Weights of a small GPT-style language model, trained from scratch on English Wikipedia.
Size: 13 layers, width 192, MLP 768 GELU, vocabulary 4859, 6.79M parameters.
Architecture: learned positions, no biases in attention or MLP, tied embeddings.
Training: 156M tokens, 9528 steps.
MLP neurons of a small language model. Each row is named by its layer, matrix (up: input weights) and neuron, and shows model dimensions 48-175. Each number is 200 + 20 x the weight over its row's rms, rounded and kept within 0 to 999.
After each neuron's rows, "fires on" lists the tokens most often at its 100 highest values on Wikipedia text that the model never trained on. A number after a token or word is its count.

L6.up483,153,183,184,237,197,182,222,211,164,211,181,187,171,219,208,227,245,232,189,189,189,221,197,198,223,164,191,187,207,184,213,240,202,195,211,187,213,223,151,194,194,217,197,210,185,194,156,195,204,229,228,234,174,163,198,195,207,203,196,203,236,204,192,188,196,197,196,199,197,179,171,207,219,140,223,182,193,166,208,212,199,197,178,192,214,180,195,171,197,200,200,243,196,173,203,205,205,177,202,211,196,211,211,186,201,252,204,192,194,235,180,181,206,237,205,214,228,198,185,240,187,227,172,226,206,226,233,213
fires on: "ly" 18, " is" 12, " was" 11, " more" 8, " them" 7, " most" 5

L7.up396,186,232,194,233,220,176,217,222,157,180,208,203,194,213,204,198,199,204,213,194,181,213,201,190,204,190,203,201,183,192,171,198,216,183,187,183,256,207,185,228,219,168,188,213,217,213,201,225,210,196,201,185,174,162,207,201,221,199,176,196,199,170,212,189,200,183,231,212,184,183,200,201,225,190,191,220,181,207,211,195,210,174,214,211,184,184,186,200,187,171,158,200,166,188,179,177,197,197,181,205,196,212,219,176,202,204,186,194,208,232,203,207,165,192,187,214,212,223,192,221,223,197,193,173,198,202,224,206
fires on: "F" 38, "f" 11, "pl" 10, " f" 8, "-f" 5, " " 5

L10.up673,199,185,219,182,191,192,212,144,219,202,200,204,189,219,205,161,224,221,201,176,232,183,210,189,217,186,158,206,226,211,212,185,203,177,227,203,214,189,186,193,207,197,195,223,187,197,180,201,212,180,203,235,202,199,204,212,210,186,230,211,177,201,222,207,199,210,203,191,234,151,173,202,168,208,219,206,215,195,174,144,217,228,222,178,248,158,179,190,201,182,151,180,178,168,188,187,210,173,195,216,163,175,224,188,180,204,222,208,199,198,217,182,193,219,202,198,192,240,180,220,191,253,214,223,195,233,208,217
fires on: " K" 49, " w" 10, " out" 7, " about" 5, " a" 5

L10.up449,233,190,181,172,186,213,224,198,222,202,202,206,221,250,219,220,176,229,182,178,190,203,173,191,212,209,194,171,202,213,185,186,193,194,191,183,234,188,253,222,172,217,195,221,183,229,233,236,195,189,197,194,209,208,197,193,177,211,221,199,209,211,198,174,216,203,200,204,182,227,186,168,173,224,180,188,184,175,209,221,223,154,161,193,166,200,215,217,209,164,202,200,231,161,196,224,191,202,208,202,193,182,243,206,183,173,194,187,183,203,220,207,184,212,214,205,206,214,158,186,197,175,165,191,203,203,223,214
fires on: "A" 16, "." 9, ":" 9, " a" 7, " be" 6, " le" 5

L5.up706,227,205,185,179,199,182,198,190,214,215,232,213,204,192,216,214,166,208,177,180,185,201,176,175,232,206,206,188,189,206,206,231,244,171,201,159,233,201,169,215,167,145,170,192,196,194,220,230,193,199,233,198,186,230,177,194,207,210,196,177,212,221,206,197,202,217,177,214,196,207,244,184,179,183,229,212,193,175,173,219,190,192,178,241,160,193,215,202,221,171,196,214,200,196,197,186,185,184,206,213,222,158,195,228,215,202,237,194,163,215,185,178,193,191,208,173,226,215,196,204,182,187,191,197,182,214,211,195
fires on: " the" 47, " an" 6, "An" 5, " is" 4

L9.up134,201,235,200,191,218,216,213,211,218,179,177,212,219,224,188,202,193,231,247,235,188,220,208,188,183,220,223,183,192,192,172,233,210,195,213,217,192,223,190,206,184,241,214,203,212,181,173,193,239,200,204,180,224,174,213,197,233,214,186,192,170,183,217,185,176,207,204,206,207,177,179,205,222,185,175,193,211,172,199,195,203,211,189,201,179,244,189,210,233,200,184,170,200,157,186,197,181,204,183,245,205,183,169,194,200,194,213,185,198,191,228,198,227,168,191,247,198,200,204,210,228,191,170,194,173,187,155,250
fires on: "b" 14, " about" 14, " over" 9, " than" 7, " approximately" 5, " only" 5

L10.up258,226,233,180,221,199,158,182,203,197,218,250,187,218,206,187,207,191,160,184,208,217,190,230,205,222,217,177,206,204,204,200,171,222,222,209,201,198,228,229,213,208,216,237,204,184,193,200,188,189,229,204,186,157,186,213,194,189,175,171,208,202,172,178,171,195,186,221,213,168,182,213,215,224,192,188,195,189,186,198,191,183,195,181,193,223,179,181,219,225,169,199,210,189,167,211,180,190,212,190,198,221,195,193,208,182,173,221,185,189,228,187,191,162,225,207,197,206,199,182,201,208,176,199,166,186,197,206,197
fires on: " |" 21, "|" 16, "f" 10, " M" 7, " f" 7

L6.up134,216,219,177,212,194,225,205,171,185,183,232,221,193,233,207,200,204,225,190,213,207,198,214,168,207,210,215,198,189,178,211,188,215,185,193,225,195,205,230,202,214,171,198,185,219,208,193,171,199,221,161,189,229,173,193,183,241,221,183,159,193,218,214,213,185,192,216,231,225,226,180,182,200,163,222,174,203,188,199,182,180,194,181,180,159,181,207,196,187,210,213,174,191,241,203,240,198,237,212,203,228,169,218,213,231,199,236,172,214,205,159,236,228,190,230,198,200,185,214,191,206,190,200,196,238,223,145,188
fires on: ":" 14, " (" 14, "B" 13, "C" 11, "m" 7, "or" 6

L10.up686,192,187,153,231,187,208,237,209,236,185,182,169,180,215,214,190,183,200,177,194,193,190,171,226,166,200,243,195,177,220,195,201,215,187,217,210,228,183,217,202,223,210,199,195,214,205,200,221,179,214,205,230,197,199,222,196,198,197,192,158,183,185,204,195,182,185,231,172,199,183,201,167,180,221,192,214,233,209,196,209,198,171,195,213,201,220,208,180,189,215,201,152,229,209,205,207,220,167,215,198,172,181,236,209,192,162,222,204,193,221,217,210,210,240,181,195,192,215,181,230,216,212,190,208,204,220,254,201
fires on: " a" 29, " A" 27, "." 5, " I" 4, " London" 4

L9.up193,219,195,182,209,198,211,231,200,198,200,208,185,180,186,208,186,184,181,151,191,157,195,204,228,220,205,242,177,185,216,181,238,195,202,226,200,233,179,223,160,219,178,202,212,213,202,220,188,214,165,188,218,184,203,220,224,216,190,189,174,176,196,207,186,190,213,200,227,212,168,185,222,205,227,197,209,188,179,190,229,172,199,186,217,199,193,188,164,212,211,211,208,181,216,215,172,186,175,205,210,185,196,191,183,212,163,224,215,222,192,217,199,180,229,216,247,216,178,206,202,164,177,193,180,218,194,227,207
fires on: " \"" 88, " '" 6

L7.up482,231,194,186,214,207,190,214,179,195,187,214,190,220,231,221,182,195,212,223,193,208,195,198,199,205,171,181,200,194,196,236,175,195,192,195,206,192,182,195,178,201,207,218,196,218,201,192,202,235,202,229,210,188,190,195,201,205,229,218,218,203,150,176,197,188,211,226,187,214,229,196,205,213,210,206,179,186,204,162,198,188,157,199,185,207,192,157,199,206,214,205,219,221,188,187,226,220,212,239,215,213,180,216,207,211,227,171,165,208,221,247,189,168,196,195,203,163,220,206,226,195,205,172,190,201,214,177,163
fires on: " a" 49, "202" 7, "F" 4

L10.up704,165,205,192,209,220,162,219,204,217,223,201,208,217,237,188,200,231,197,195,229,171,180,172,240,181,181,204,223,209,193,207,195,215,196,210,171,235,196,183,171,205,199,168,189,203,202,184,170,176,196,195,238,206,190,270,209,240,185,206,191,217,197,227,166,211,199,225,184,204,215,165,211,194,218,218,177,188,199,219,195,206,211,213,201,207,179,193,186,216,199,162,193,197,187,187,185,196,189,202,175,189,186,175,217,212,194,203,193,185,221,173,244,161,193,153,199,179,219,189,240,170,192,242,181,228,218,196,179
fires on: " a" 21, "ure" 9, " law" 9, "O" 8, "A" 6, " out" 5

L3.up260,210,262,231,199,185,176,218,219,223,190,200,206,226,190,222,219,206,193,162,143,211,226,210,160,184,228,176,200,205,177,198,202,209,212,200,230,212,184,216,214,203,184,201,197,182,189,171,183,191,213,234,172,200,173,199,194,193,195,226,216,185,225,246,222,171,237,204,182,202,186,219,231,195,209,241,194,217,186,197,178,177,181,183,187,222,214,218,187,167,206,200,194,180,198,198,216,173,183,217,213,199,231,155,196,175,205,194,182,185,195,201,221,179,175,198,201,188,198,182,227,200,183,187,144,214,208,204,153
fires on: "-" 17, ")" 13, " •" 10, "\n\n" 8, ")\n\n" 7, " Total" 5

L7.up144,218,212,169,176,186,212,216,191,193,213,179,210,201,228,193,172,214,237,209,213,230,222,223,180,204,206,181,184,204,190,205,166,202,197,193,204,146,190,210,201,224,193,199,189,203,206,194,183,146,195,169,223,186,151,219,216,172,204,206,216,202,186,218,228,185,190,184,207,193,231,188,216,202,169,224,190,212,183,179,185,213,182,172,202,206,199,191,173,172,175,230,211,166,216,224,235,166,236,211,238,207,231,194,208,208,180,214,179,208,222,214,212,209,202,171,231,173,202,195,200,175,187,194,193,155,210,163,206
fires on: "er" 21, " (" 13, " |\n" 13, "-" 12, "|" 9, "or" 6

L6.up636,186,233,218,237,202,209,237,191,200,200,182,224,233,206,212,194,190,247,206,203,140,218,232,175,227,206,177,190,166,197,165,225,170,188,217,177,200,209,230,219,218,181,196,188,190,164,206,192,232,193,184,195,210,166,204,189,189,198,164,187,184,166,211,195,186,227,158,190,214,181,190,180,190,187,189,228,186,194,161,228,194,186,208,182,187,191,191,194,190,187,215,236,165,208,195,194,219,174,200,217,180,184,174,226,208,213,187,168,223,199,192,217,210,212,176,222,150,173,209,200,210,228,196,208,202,234,227,174
fires on: " over" 26, " in" 13, " '" 5, " up" 5, "ld" 4

L3.up345,207,202,183,159,191,191,205,177,234,207,191,209,213,175,194,174,207,236,208,177,170,177,208,224,187,187,173,242,213,199,215,214,195,179,166,235,211,194,179,183,207,208,198,231,231,190,185,207,181,197,209,205,207,211,200,186,216,222,184,185,222,179,222,205,193,224,207,179,232,196,198,224,198,206,209,183,191,198,161,230,204,168,216,211,224,182,221,234,227,198,187,218,211,188,214,195,204,195,194,194,141,232,190,223,204,190,194,191,195,182,205,172,171,211,213,210,223,228,176,193,164,167,172,222,200,173,199,198
fires on: "ys" 29, "ros" 7, "usic" 6, "ars" 5, "os" 5, "ces" 4

L6.up139,166,193,173,200,185,182,194,203,183,197,221,194,209,164,219,187,228,222,252,181,223,185,228,204,205,202,195,201,194,188,235,201,205,183,198,229,203,217,173,200,202,155,195,179,188,224,169,216,169,186,189,214,167,221,189,211,227,234,202,204,211,189,199,215,186,221,217,199,218,189,176,229,199,198,229,191,181,212,178,203,229,222,207,154,227,192,175,195,183,204,189,183,186,127,179,185,222,209,194,190,190,186,212,214,194,217,211,184,223,200,196,164,169,225,175,191,202,222,187,197,217,187,129,200,181,179,169,206
fires on: "," 71, "202" 7

L3.up126,169,184,210,163,212,153,214,185,221,193,185,187,173,172,200,170,196,225,178,213,202,228,202,226,208,200,194,189,199,192,170,172,214,215,229,183,219,232,194,195,174,194,223,188,215,219,211,169,215,209,208,142,187,209,212,205,195,192,214,172,215,221,206,210,219,221,206,211,208,196,211,187,212,230,198,193,212,174,170,196,190,239,171,186,210,182,206,205,205,218,199,204,180,201,188,224,225,213,195,208,215,203,183,244,201,166,209,208,235,188,220,185,171,179,239,198,205,187,206,232,191,209,181,226,215,164,163,189
fires on: "p" 42, "P" 22, " prop" 7, " ent" 5

L10.up281,207,230,212,183,180,193,196,183,231,199,207,205,201,220,194,210,172,243,202,183,179,202,170,190,196,212,173,184,194,171,203,216,196,179,218,214,221,183,226,221,172,168,175,187,195,233,181,224,205,174,215,219,144,205,191,182,212,247,198,174,168,228,225,187,208,227,198,204,192,193,195,219,215,181,208,223,193,176,207,194,206,209,193,202,213,239,182,209,172,183,211,214,221,216,188,189,165,185,213,202,223,197,188,243,201,196,187,203,206,230,237,185,229,202,190,203,174,178,194,196,195,193,205,197,175,223,234,234
fires on: " had" 25, ":" 14, " have" 11, " After" 9, "After" 7, " has" 5

L6.up162,217,212,189,216,196,171,197,217,175,218,208,187,204,239,203,186,214,216,204,202,191,211,198,174,151,207,210,222,193,216,223,211,162,228,218,161,176,184,244,206,186,207,222,187,160,183,208,218,208,212,194,176,197,227,182,196,237,208,251,162,179,209,215,230,215,213,226,202,200,219,220,204,195,182,207,178,239,204,210,180,233,211,191,181,203,182,198,218,206,209,204,188,193,241,187,214,209,200,153,189,216,205,188,182,198,170,207,190,186,212,242,222,186,184,185,206,201,185,230,209,223,226,218,203,178,190,173,209
fires on: "it" 21, "ing" 10, "id" 7, "k" 7, "ure" 5, "ep" 4

L5.up443,213,239,196,201,192,210,200,193,178,197,204,232,205,179,183,210,227,242,200,224,211,203,175,202,235,152,196,204,187,185,207,204,215,217,221,186,200,177,203,209,221,203,181,183,199,216,249,194,218,229,221,197,179,156,233,230,177,200,194,190,216,218,217,167,210,201,205,211,175,192,189,191,207,200,209,194,208,179,221,197,222,200,209,217,237,182,212,216,195,216,143,205,180,196,171,220,203,205,167,192,201,168,211,224,212,178,167,193,212,205,187,189,242,158,207,194,220,228,203,205,194,185,179,190,160,178,209,224
fires on: " =\n\n" 29, "ing" 24, " of" 6, " U" 6, "\n\n" 5

L5.up610,180,209,179,197,197,219,165,198,241,182,188,207,201,210,196,226,214,212,194,188,221,171,222,191,164,189,187,168,172,197,237,208,196,169,194,178,226,240,216,185,153,235,204,201,214,176,137,197,217,181,163,173,240,184,198,186,177,203,190,215,231,238,192,209,198,180,185,233,200,164,190,232,221,174,211,197,208,202,226,174,235,177,166,182,207,171,173,207,159,174,187,189,192,183,186,209,217,205,188,192,203,187,203,212,225,195,203,197,205,231,224,193,159,230,207,221,208,189,184,194,208,235,201,194,221,207,209,203
fires on: " was" 32, " |" 31, " been" 9, "t" 7, "ly" 5, "ch" 4